config.yaml
num_hidden_layers: 14
vocab_size: 8192
rope_theta: 10000.0
bias: "all"
parallel_block: true
init_std_qkv: 0.0217
init_std_up: 0.0217
max_grad_norm: 1.0
max_seq_len: 1024
dataset: "wikipedia_en"
MLP neurons of a small language model. Each row is named by its layer, matrix (up: input weights) and neuron, and shows model dimensions 64-255. Each number is 128 + 24 x the weight over its row's rms, rounded and kept within 0 to 255. Numbers have three digits each.
Before each neuron's rows, "fires in" lists the words (lower case) most often at its 100 highest values on Wikipedia text that the model never trained on; "fires on" lists the tokens most often at its 100 highest values on Wikipedia text that the model never trained on.

fires in: "a", "is", "was", "an", "railroad"
fires on: "a ", "is ", "was ", "an ", "road "
L2.up772:138167139134130128118132107119142152131135094121117136114153129151111100109132097137142138148086116088134154136131141130044124093106188137115118129177121107105169119130152136119161111102181150147109120173122141116105108102156135106130072106128095101076156134132105140145165124142115138132168126132116096126099115134103054120102093103144116164128166106204146122116101138152114102117117123144112148139155131141101139129126122180153141158119123100128169156103066145109162113149102149120181086100123122141131107157146144142127120123089121153121147085102145108131101170153098158047

fires in: "as", "considered", "became"
fires on: "as ", "As ", "considered ", "became "
L5.up783:108165158106144164149113147133130155110125160092170107149143148156127148116153132108115145110100150154160071163182105096136141140147115128147136114087118137096137140131167102105088101139160149130125090115140121137111173154114112146149151130144081112171170095112120177121120134127126117145126138102108130166169113085143141130146094122139160165150163131105112118112136084105132129100149097134137136112110083127152158130117137108105119105153133163128130158108102092168110157133131116091132100161150123111124089178140131112128172175066120102096080115129143133118097126139160129161

fires in: "of", "on", "de", "in", "for", "en"
fires on: "of ", "on ", "de ", "in ", "for ", "en "
L7.up880:180121122107105115152108107140141104073111150112126168097128118155112125113153096144161108151131115163145132152069093117103124110117044148091138110133125126145127134138125126137094179098147117149142128109124151140143141120140119089112132103139134115154161109141093128133165164122159112151096147127097130100096156113171158180124142142081142146169114093171134133148082113154146123102067117090178143126136150137121129125129134130091083095110088143141128093109097146125107129096156122142155103073138167108128149110178122126148169103118172161080105129094160136137163121157140118106

fires in: "of"
fires on: "of "
L9.up444:098128118098134150150143121165108104150156116169174154141127109179147125113097127104128114116123111122068153102104112118140141150110131114144134123106130138114127134133111133152153141116160152142185096111104103122106117135178103130132137119163138103116135176116108104119134108144142106105102109124079135115167130136139117152138120125164138142160168119108122165113146106111124149159125155109095143157140175203088131125134184126110143153154087130168088109145106132190102099168130165141107149130141175137118148105127104133200174136152145116115119133128129144122121127153131104141

fires in: "an"
fires on: "an ", "An "
L10.up194:087108134078065156116118129169176130135123128121114101137094142110123117110104121146116153119096143146071143166166125155105147117120139153114146130123107159122171099142151136118150089128155145120047096151132118106079112135157136144127143111127138130100139129159148133157119108094133165164135158137144137111091116082141174120147120124126177125089187129111126112167094143089086147141139105168132141125117113117073084125160091158098104137138110133112076139078128171140120129105108094122159110111143162127089153122136124139184116123112152124148120129154126150103129081130123105144

fires in: "in", "s", "the"
fires on: "in ", "s ", "the "
L7.up1246:178091113091105141090127092185102124145132134084142108160138111080119136120137130096119119162120099149159143147108108120145089091139134167065126134080102163159137111103139131143161128115102165124094120169138106165102119154109127145147162111136097128122156127139153107105126130100143144177156139153149153111133136097120117099155122137127171181113143110141105105081147121120134145120116124089131155151118071152135112112088135071165129147135167166146106078124151094121116171111105108145111141160116153134150128117142137118151169113116126108128137159111117137131132098079124183137

fires in: "from", "19", "of", "25", "affirmed"
fires on: "from ", "au", "of ", "fir", "19"
L7.up1262:138139099104145085142180125115105175154133092117116112106140127131114142133113150111103144132115105108164107125137158084112101133122102163107181098129158162113128101136117145165132108134089133105149136155143115119144130123142122164053119102136155095137153101127163114156106075121099123168117109164137109101119113139150120105118080130116102141139140083122113180121164123095116092138150146162175122118131142192178134115100110162128121111117110147087103122134145098132099118120093139122121145136093103110127116108122120072169104130132148188116132087137144118122142138149140152146

fires in: "a", "died"
fires on: "a ", "died "
L10.up27:136129118118121112123152137163114122103114147124129097176121106114143149129169129094127137113193147100137100132138139130104124179093139123093079147071160132178105076144139033157132142137095129152106156104171132133133161107127081184087129134142107139158146117139111126135146138133108122084107151132105134171114164133129136133100180177130136178118055143108100118110103126133129148107137126088145130129169133108134088128167132090141137109127129133088114118110155158100129118116160151103127122136126132116120136122136141131117120146088142141140143149156120098102105135138153090119

fires in: "has", "had", "have", "soon"
fires on: "has ", "had ", "have ", "soon "
L8.up1042:107159119106133133154148145158162132144098112113077150134104087090132150159145131164113165089145111128106099097118104184131125149086111152137169149131117108128137118114157106111158138073080141126128068173124131153063154124113102142109156113138154117149087089124095110125097102136113082140134136121095136149124137102154132101134136110156149146110133162128145124120127128120138154166119134135120106133132100160110109103110187129126124126190171172096173111134136145157146125163126145148105198056130123094140142149129089144108200148118138102102102156142145139151138104101076127105

fires in: "the", "s", "his", "her"
fires on: "the ", "s ", "his ", "her "
L9.up1074:089107102116158091117127107139088165137085174154144124094181161145138134114091154143139125125141113166126150132159123117127125085112156134126139163122131143160122131152127133126182150128154122125112091158109113125137125087148162146134152124112105149122154111162106133124099117108137162128144142088159097167109098137147123133116123122133098170142156102111143111137122139113127153094126144152163101089124106130069140117143112131104141100180095169151039149134171126087143109126120079151139108121080141094139119161145116140148142154128091119146130119125138144123102135085145148102

fires in: "of", "and", "for", "by"
fires on: "of ", "and ", "for ", "by "
L8.up1095:118123150099177127118105174136138112164152100137102158129143085111130116147096122121168158163130126112090097124117128145155126104108112158155105156103124155150117111129136136062143137075129150131162102123133146132150171153122097105164124133121129142118137118136152148114120125142123110141126129106123125120147122085148104127098134085113084143139120133131109134122117109122106111152103135139171108126102175114167128129121112128130122128145141129102103116138110116152057091167132099143103121145163160151146121152163140160149122116107083162131133126138158120137120095144152113132

fires in: "an"
fires on: "an ", "An "
L8.up104:145124121116129153122129084134125109111145107113109096149120166107106138140132128095089151123105102138113131142144176178116108113100134075117124141103099141116148103098170132156109114132118109153145135144150105124125125105126143136134152113153129110108072122180101169143133104122138149124153128122122129121126117128119161130083094120145183120123167125122116229100120141083113099122112092133125148130095108097107117116176132188103134156146112117067146123122128118129108115165073122163147154156132063137115084098142189140160128113128129132156136116150103132162118129122172127142

fires in: "in", "of", "by", "from", "at", "about"
fires on: "in ", "of ", "In ", "at ", "By ", "from "
L9.up265:125117123111160138164110085141156137156173126127104126114149115137074149144145151108137095103167097145112130139106130136098154094159125112144084150104108119118140133124069117107154130113118113135111124094118101125113089145116137093092176126114111157153115153104151157108135127118154121128139112157174117115136153137136166138130144120090124126156138113138129118189103112135078120167137116145136112138156124155133145121190123124171089129057124119115077155078144141136103170205096099082146107119124106091111126129156130130206107126127181117096132096143161134139117142102110131098

fires in: "with"
fires on: "with ", "With "
L5.up463:103183098105127140168148152136105139103131111143163073122102145127125110117134104113104152121115120166139122102131117158135105152093129145127177143119166139117111127170151093138081138098147146166148109135094101089134151144145122112138123141108088128131126105112190160098118124081109156134118164154095144143134145123118132140054146137100133160131109146119142094139106112146086116111093124136081121084169115094120123113118156139149153147175122097118142150118167126152126135116169136139097113171126104128127106094125099153135177106096098143148134138138145132163164132153134146123

fires in: "of", "before", "over", "to", "as"
fires on: "of ", "before ", "over ", "to ", "as "
L5.up1107:108108164118101122139122118146144125195149155130144124168121085124136089115134126107166140121171092130126134164154126139107154152127100117133120144141138130133097124130108136160166137123127202124120138139104143156161103113132101132145152136167092107134183129174111082070134182115113097116123151138105127077152124172137143152117117127180111126110149143128139097149136135134124138142137126139131134132092126131121115168140127081165093130142128085131094163142141108129085143171153134155116072121136134131138141082148125121128107127137161103111170125104104154137160116131121118108

fires in: "as", "of", "to", "ambassador", "for"
fires on: "as ", "of ", "to ", "bass", "for "
L7.up596:161147149153139103166100145111139154147146139155109122145125114139129136133137110136093107149153154105169105122134113100127104149126114133195115139161141111123132098098131127123158148149100170138101099151109157123158151124142100129115181176123176128195152110088062114125110135134118150115104106137135088107121146096085077130139131113135092129104123116163148129131145093123140145107135109069154115105113166141119089144103145146150168100131078101099110129105136136098116120119101127163137142110119132138133094091166138113138154133164139125147140092113103152090120090128128099140

fires in: "and", "had", "very", "more", "have"
fires on: "and ", "had ", "very ", "more ", "have "
L8.up1053:130128124101112215140105145126078134142121069155119139124167127091119133139119133128140164162143156117128127111169160114115154116140098167136101119129173140137119079137152111153111162118121099132063147119160154155076110097144170115120140138142101149121145129146163101146119140146107168117151185136095074143147106130094121137150133127119145129118104144159085125067160147104134153119109122125119134129135093110178117138128155162096118146078102127071120129152135137130108159146098152126122122119099133102092131126119114166155129109144088157160111184124096108084133076122129084117

fires in: "to", "would"
fires on: "to ", "would "
L10.up716:111170119127114095105110114143133115149111127138102132164191111105147130122151129161110100138146166129126128112112104140163101131157122084123107113135139116129126094119206133101154097137093139102122099089146093132104111119091127132107088147132143148136169091129148104104126099136125052168128152083148138107122126146121142104150137126140109149103174109120118125168118150100124143135136157105098150125119116128127128168163085142121181147152129150154146067097157142117086140103101131142159157143112068127113142115151124157170100127128099112146132101102121141155156135157101144149

fires in: "from", "by", "to", "was", "in", "were"
fires on: "from ", "by ", "to ", "was ", "in ", "were "
L8.up411:124153085102094094117127094134138103131159117113139122153110139119113092128160118106124132105116116148151136163112144153174091087109099134184098133173099112158104141121112145107144094158169135133137179091168142124130127126145148128108136123148109154134148173154108133061134139120118108136117104138127095092129154129100103121133126093113140126169114098151134115092135099116130150141142129127139111125167149116076105160183151149178120103140126082182125145131100126115148127138124130126127087142127162149086138131137094074173133184101156130145138116161105143137114133122148130164

fires in: "was", "as", "is", "being"
fires on: "was ", "as ", "is ", "being "
L7.up523:170156141149134142146120117114070109134110100122113154162150111166129142137122194129090102114132183111107189169134140132129129135123100124127130122059157101127130090143160129134167145074092147135130092128097110148086130109105108167121097133150132145146129111139122128146143095132113113149139115122071152138121073115111124150122118111091128139133104154184112150128143091110141126109077134136122064143103161160132130158083131129138130144091107144104159081137149124157127131113109145146121126142129100123114091131144099158103124152148120131162131138118120147131141168135119151148

fires in: "of", "at", "no", "in", "du"
fires on: "of ", "at ", "no ", "in ", "on ", "du "
L8.up275:108116130107124119113108124135117124143113081115130111138179109138072150120094120128142126149131126110100170103131102138141150125131163159128126109153123139165111127099131123175103132124142163142129088115114150130089132120137119137119113129125144137137137115129112120129179166146125148104124104111172172107113132154123131123136112158173137158155120115130086155162099096144085163115059143144126106112092123158136071136122116114098097126123116153144123175129139116106118126083132121169131142106139151098105129141146059158177145116110145072136134142090080128152103095152154144102

fires in: "was", "not", "is", "still", "be"
fires on: "was ", "not ", "is ", "still ", "be "
L8.up329:108123128114146146136124110122139144060116124090140144123140134152148159103127116131113165098130107165117142168119174134113098125131174155118104127105147156148099116106137135161200145101120133150080146114145072125115132083184123157136124096124120133128141154166118146121127164131120103136165130160117111120150138080114135114158133119137120166145164147131100131109105112130071130094129151125105180144103161105119119148122104080124133142149128129164114112105117162088132091131113138192126116079150079105145115108115135140136117149107118148155069145145109106110084108139086127107

fires in: "at", "of", "on", "to", "about", "s"
fires on: "at ", "re", "of ", "to ", "on "
L9.up401:127140137109100118145122141098121138132132109140100130137158112147094142123116114152118133165136108150158140134122150128155159109173109147146109135144127101132155119122135143154116120139138151122122097146103126143128139149103110122116117154122145112104166107128093137110089137129152136139121113155131140133144105131132144082133150147143120145130121111110121100077168107129087196106113146124135096131128164146123126124172151138116107138086086123085134172130098139173097084127145117161168111140119146158127126143165119134123154111117097090126110135153101131123168143115115118114

fires in: "of", "on", "with", "within"
fires on: "of ", "on ", "with ", "within "
L8.up6:115151172168135122133114147122125113098180160149140166165147158126106128120103153112139140098104109110117139158112136127098102127158130168106143146149126137122122096081139154176139139079101121113190135113119092119155123135127134105088099131092126163099094154144148149145094112112135170126106150091157139110152174093146140115095168118164077109193172145131095121104120101108113120120146115169089132137096181195071124117127152119155109115109151134152113141139148140116142123142113160125122150120125136105131153134132161121137137127108129113159113101188143127151146116159162105139

fires in: "is", "was", "as"
fires on: "is ", "was ", "as "
L10.up686:130099157112137158147135129143104134143145110110147082112135128176133141160106120149101159156089138115120165088106112135123162135128122112149119117088108154117133128151143131146131129149145088171115133175083121102093113138148115137164131092134119113166147148086162106107150166105120162116134130125114118118129091126116127150126131144153140148104173128107112102140165127080146150142084114122126121167148130138156099113099114072109134117169102110060150129114091124095141088098155105146110094117123149112126138105132164099173159181077081078140131122132099099111125151124132071145

fires in: "and", "of", "at", "but"
fires on: "and ", "of ", "at ", "but "
L8.up388:138117132101191114109123130144112084178123132126098126154160149082091095142086104157146136108121086081132142104111123106148045101134153128109129165149102102144124106161116108153140168128108183176129096126130131141106139096131098128140120151135133101141146103177135123180115145132123149137144142098145148111129156100120089122112111149142101157122087117116114143129160108127103150141094092114112086124133139135138150136108099105144095138166087148085165154123076155110095158168136079124103130121160200114145108121159079146165108058115122136130154135122146128138138161123127123137

fires in: "to", "i", "out", "not", "have", "since"
fires on: "to ", "I ", "not ", "out ", "have ", "since "
L9.up133:122139128102097109163128189125157148151109148158116147135105146122111144131110092111118157143111169162119118086131115107128134131126141148103155132128097102156076152116165102157128119103150147165143088171087073088132106125159172129107140130158121143141120106119158122172100162080115158146169120082140146086184064119166117126145158073114142156123120107142116124156154156123097149094134106135127122144122162100124134177141135113135153066095116116131147139123117101104150113170121135126166149110108111103133136135092111126127165089103183117109109125106072139113132118120111131134

fires in: "to", "of", "at", "in", "with", "from"
fires on: "to ", "of ", "at ", "from ", "in "
L10.up904:116110125139123152116134135148114166137134105135133138111145117112074156136151098180145146090167101154103155068101158112132169128127142152126157094141078159165105133130139111119141130106153104168094150117127110144124153113105143126128136139086137096117131184125142156125119141102106119120123092084087104107114115154153117146154120142136148108178062111145114125120141146108097128132124163098120154126116165189100120100140148083157161120086070134123093127114088127109146112152113091163140100118128145101096148128153137154127171143108146122157119105133124108123132099139145116102

fires in: "of", "and", "be"
fires on: "of ", "and ", "be ", "on", "for"
L7.up1064:156119136127159194119153074140159167127093127149129093095115150150145145128135133096108104103145138096099135072135067121128128122124134135135137120119143122165131099098164100135106150124130153116148126129171112141116136099153125118156092147110174146109150127092162131125108128118097151121119146109119126171112158172147131161140203118116122119180095121058120135099120132169082105128132126120159084139133121150122122143124156120088156173117138128126153115128115118130134130166105102118103122172140103181106116125127109088138117111092123176117110129133145117134152124151152130097

fires in: "has", "had", "was", "have", "is"
fires on: "has ", "had ", "was ", "have ", "is "
L8.up102:153122124154134137113135110120181133100082118115083140141176126112165106115141130172115176108179092168106151126120166136093191112109125129161130072155115128126154104092148093153112089109150107096154133152111113098100137098171125112155105141137096153104127111085119137089138144086128141152142153146109145172124131114106145130143119071131158161141140125132131121123117110053104141129112130098101139102112164102147139142120119142120149141126125114115109163133134114140088130128109149151098144115160139140093115158128135127092102099107192131153106166150153128134127104102103064168

fires in: "an", "son", "end", "and"
fires on: "an ", "An ", "son ", "and "
L10.up606:149160116102077125127126128105123135128141153122123133157103143116122098152117127105127159119127161102129173146135139133170109159064111129122133165101144151128166094138171094130137144096108133128143159137146175177154130070114108164166192085157104124126119100143130102106089135087157105106129157102075165095161108109148121141146185138190122149079122131140118145124140116093112159123122100119093131098139112113108045126148083119157102126129128104153128165099136105149119129112138107145133074160154124130106132127129132122098102121125144115164147096156146132139156111129153126140

fires in: "and", "but", "as", "with", "after", "both"
fires on: "and ", "but ", "as ", "with ", "after ", "both "
L10.up793:086146103160127139141138151172087115159138166147149109136062126125120107127091140091149130082113082112127117156066111110101107154126117125124109160119122124078146163095138135159139128113129189129137157129162124123139141102105136143114133127149062111117095135123149167145114149131088186130133130144134161105110101105135162132095127154123135197132128156094119149138132133087145159155130065102161120133122128092128157128107095124161101068109155095151135118149133170098107109125132130141123122092218127137144080127159081132109122137104139132119134151126152154120116112145173181132

fires in: "in", "took", "taking", "finished"
fires on: "in ", "St", "took ", "st", "taking ", "In "
L10.up128:115126122147175141165116126136103188150128131130125154082146153153105136159131131125140106140144108135138172143166132103146141139113119132089123142098106142108079127147103176127175119118092108165152111100157059123083142133141158128133147083118188114101102147092166106150138142100139108098127091084110099122098124104109093129125150156128169114108086146176138110102094096086155184152129130127139133118145146157134144126135134119152134087128142149143121116124066106098130156127134151171130108177108134090133084148142114136095159125140134086124115129125137139086103102142120105109

fires in: "of", "to", "and", "from", "among"
fires on: "of ", "and ", "to ", "from ", "among "
L8.up918:078121124148129105102146108168122113123110116109135128132079114109108094112178135117148137130112092152105150108070110113125073158109096104097158120179136103127128144144142150153139090130120165149137147127145162144158148120138138138086147146131139093130158153162098123149135132155098138150144188142113157134155105155131122162124080114115084093092154146094140120129136117127159169166116117181142095130138128175155104107128147153154126145136134093137133137127106142111095148105102110122145098123121141141119123142120118087130100152135093108100130121157104108148172123165130156108

fires in: "at", "all"
fires on: "at ", "all ", "o "
L10.up546:119132155107104139121126097177104074118147131115163142142150098137116063128122137145162108147190096175168157131129100123136134141114160102136124117120131116120121143135179085133123155167110119107133138124136125108109132146139130108102146128135155089115113146132148135136143103134139125157107101145169097073087125171110069144110092128131122180146137089113104145106123144111077117136174127099124161138143097144160129170130147091132139147139147107129109167158101108160101105143181107141116146144077107099107088123133151127147106126108142117136124135148117165146143102116169135126

fires in: "of", "on", "for", "2020", "with"
fires on: "of ", "on ", "for ", "on", "0 ", "with "
L8.up1089:115122156104097161119133124150143099133118131099126160164127109141127114131115129132124095169106133126106162145137147123175138156148122109107142102115103133080141136144130132116129126092120097082187137121123180115160131134130148119137157110112187163109094122134121126139107112075126072159111175119113133102161144122114148145134127144150138172131121103130125150121170117120138130078115131137083140134077107126093105087134166118142146129125124121087119163146151146171132150155089090135131108137159101117146142137110076108092186143125157085117184108187107149139131148123089171161

fires in: "to", "by", "only", "of", "as", "up"
fires on: "to ", "by ", "only ", "of ", "as ", "up "
L5.up695:085188132136117138132124144136134130118157130158120130167143128128089127077146148080137157149115108121131111135146149127099142120141139126097099135129112101131168104075107110137119135126091144156098150148116111155133155115101105130178067144131142135118139137132125166122158093112083108133081122131115111134156117128131119142100147103146103125165090134142158154099117127106114150134130105099133080119092139199173149162140117130125115128163118132100136140124161091162149105145108150141128156077120130139151093103134180148111111159127117125146133113132113149207147161076091158182

fires in: "on", "to", "for", "over", "off"
fires on: "on ", "to ", "for ", "off ", "at ", "over "
L7.up35:124141156098126091132129124125134107102193140129136113120136117135120116128122090171137129115140155102154153134133163117197138148137114179113123094113124114129177099141142103139119131144094117138094145109161156134090108103086124152119133115136118102149163170124104128160124135122084099109119082097117113137174133152145116158161130159164154144133139141124130120141121125115119172080132160137136087119036102143082063152164151151132161181138093120123104114132134147097118097130088092146107143138129123145139125112150114124139155106146132144086108093130124131135137131113139123077

fires in: "with", "at", "manhattan", "left", "milwaukee", "wehdat"
fires on: "with ", "att", "at ", "d", "left ", "au"
L8.up588:143110160115102145134175121102135135125166116136180127167118119092087161139137078091125132132167086160122103133166113129151149105068132119124141132141141148096127126126125140116169141135124145067189126105102139095127116139144137114145128101094137110129119122135138156098120126084150101168169105125159132098112132096139157110142122132071145129135120116114174162092119110141113124146116142106133085130098131129084147128127141085102147133151134143150129097095116096122126180109107128114154152087101112124123115155142131094124113088131090118114110192126102137183186104149109149129

fires in: "the", "intersection"
fires on: "the "
L9.up732:142115129164101155138155128125109107168166120141091136125089145132165100141060141144119124148143123142126111144085113136142084102129100115166133122086090142130123141090122111107135089126133106153121138164147130153116161102112101138087181109136162132136161118139138134154078166104174123153133143122146117135125152120131142126159148144134112130144102092103157056168155139095145145129122122117100109106132139103119097171080110103159148170126137132101146100133107105135121134126107077104125104096126159132100099122137096150145128120087114134132145122123125108138143107056119163184

fires in: "such", "well", "same", "similar", "these"
fires on: "such ", "well ", "same ", "similar ", "these "
L2.up665:148114133136141159135100153149155089063154100177124081158139120157113119147133154116105154152156115124153121097090121164149125130098166132109106115102140116173151136145118131095114122146117140115127127128132117108120129126090139152124114113126131097130154141117133171177107174114100136135158179136118152120133116093099137110124110126111131107112119132187114150114153156104136122121151156086113150057120133146096108112116090147069111119136122137131094104145145142182142127078089135121119117135121131120138100133134102121092155130162131122139157134134079117133101117101134108104

fires in: "the", "his"
fires on: "the ", "The ", "his "
L9.up667:102112114086139117126130111189134102106120121103159121118107128174171139141121109070140126146133114140161107161121089118130125091111116144169140113138110136191130119204134127140146141125121135101153112111112120118144133110167142120088184138134124154058137108140141151147132138118130144149116094102143145109152164144109133111103133148129106141107148131134143121082148125111112176160120101123159144128136090139170129136118117147165144148140110122123156099146088103125134133120155083104119135123130135147098133099100129066176129144129139099132131109126134165105153134096163094146

fires in: "to", "would"
fires on: "to ", "would "
L10.up773:078168143138156102110093122103094114141129112158079158106189115095116120130140151161132097113125184139140116079097088127140129131080138116160110148151148133152133099108146139124150096118133114120125136148091181124103136142159126112124090113138133132114141129145196116152131128134143108153109102139132151159121130092109190146108146127166116121104156146109130121104144125067097140118152165149071162121145131150114168151150176149132124160105129148118117087116126145116074106111111144168142129103110074119138139094134150152180094168120104076131121072129138156137145114151094097134

fires in: "was", "is", "as", "are"
fires on: "was ", "is ", "as ", "are "
L7.up23:147128175132131124093099141137129110150160116118139129128159110158147114158141085133116154129139153114128098120123111155150129147140105109128140107185127156115149097088129119129126130098081144106162117165128112136145115145112131143152142091119140122163113160145156176129132114106114167129098124118141123165111142100070192144128116083090128131148163135141123077077098145059089128084182097157179109145131127116131117156153135103141119143117128087104137122124092124146123119116127102144135137144143108111168130094128133103137152081096120085142135084162119134118086129155076139158

fires in: "was", "is", "were", "are"
fires on: "was ", "is ", "were ", "are "
L8.up307:122101176145165149155153131162127148074143129131145121118154110190142168134118139107112108137112157123113140128158124139127107119156159157139126103134126166149126153107122152128126153099129110153101086169117173089114092136150100106107114092147113085126106114144127144152132160149162105140115134125100114134144108134129127133117139107124147118129095138118133140125125149146126066107150175126139142127177136098121135149130107135111121111112099117102113124141144085092066095088080136136117105137137137144113127103191152142149121179109137133097106164068132149122117116114152131095

fires in: "of", "part", "madonna", "a"
fires on: "of ", "part ", "on", "a "
L5.up800:128115160135138136121108092119108105133142117162107152122129163127116109105150122104192123132146176170123117186142156168143116136165113108080135091173121115090145120156124124097184161148137100122128147140115100147132135133122103082133136157110149126108127111114105178108100145110098153124144149146135158124134135120172126117133107097108168128132097098138121163144113125072109107125125136127131113103125127113079139093137156171163094142135141122101133102127134137115193111137118142169117151128113123140099113124108126112118110171129139101122166073148114128118134102131153118140

fires in: "was", "were", "be", "being", "are", "is"
fires on: "was ", "were ", "be ", "being ", "are ", "is "
L10.up362:112120112079165140109131144143112141151094114137118153084124129120136109131172146126092136150128132165152146164127160116103154144122130130168098125101130088081123128100110162179165152135108123140094099123153135153088103111129132156141175147141140137117084140155122121125112140156090118116148173140093114111097096095126111159150128143181135169094107099162118139078124121107152110146092083121114108147072129156108120153158092110148085140123092139125096144117147141089123139104128161134091103117116141134140126127151113125089113161162095095160148146153109087124138070165136111131

fires in: "the", "of", "by", "a", "s", "in"
fires on: "the ", "of ", "by ", "a ", "s ", "in "
L7.up1232:165103103117109126142118133100145099119176148134185115071100121130105096162109111104146098108105121139148181124099114128110123061117117129077118097132173090156122096111118117158096166105129113133116082121123112151096142107137122136127133141139119128132157110157100152098131147109131121140115095088131130084135122109149125148152133152084165127134107129158129119172106107137120111142118120125175130127108110153117128133149120132104103132078151132137147103131093136125129130100124146125091116110162140056134142107129136103155118147128176164098141118115147117148135116162165129092

fires in: "is", "a", "father", "an", "of", "was"
fires on: "is ", "a ", "father ", "an ", "father", "of "
L5.up1179:165131071129097146106152142152133138156144119135136124132174109100128156103120147104155134137122129175156149133121119159067129128128123149087121149157168126121112095128112105150123157127176154129095139116124124111102149148102150118149093066154140194109115146129128126113145145160104131100165143125113129101118131187144117121137141111150118170161146082150142130120096135090149135134141093109110164166138142133123088124119137085107118147161106154122098167101142115137184147095162119133147128169109138126164124125102124098128127136173201110169120086144111114138127171096112116154

fires in: "as", "to", "take", "over", "is", "took"
fires on: "as ", "As ", "to ", "take "
L8.up265:146185161135127143124125111111116131139092150129087137103132142120120162113140091138141140160141120123138146130123155124095110101114141130100097180117127116127120096068116121145149079152161176124109137171130119113147131140150125102150161158096135143182127125135097166154145105123164141119130139122118135150130135054131133103125131143125137111128152076148147148120125097115158153113148118141160127141094099174098155123104139094163108116153146136130152131073157105109138109125108094124129132101133120078137109092154114094139180156142140101100090075086136156118108065138147121169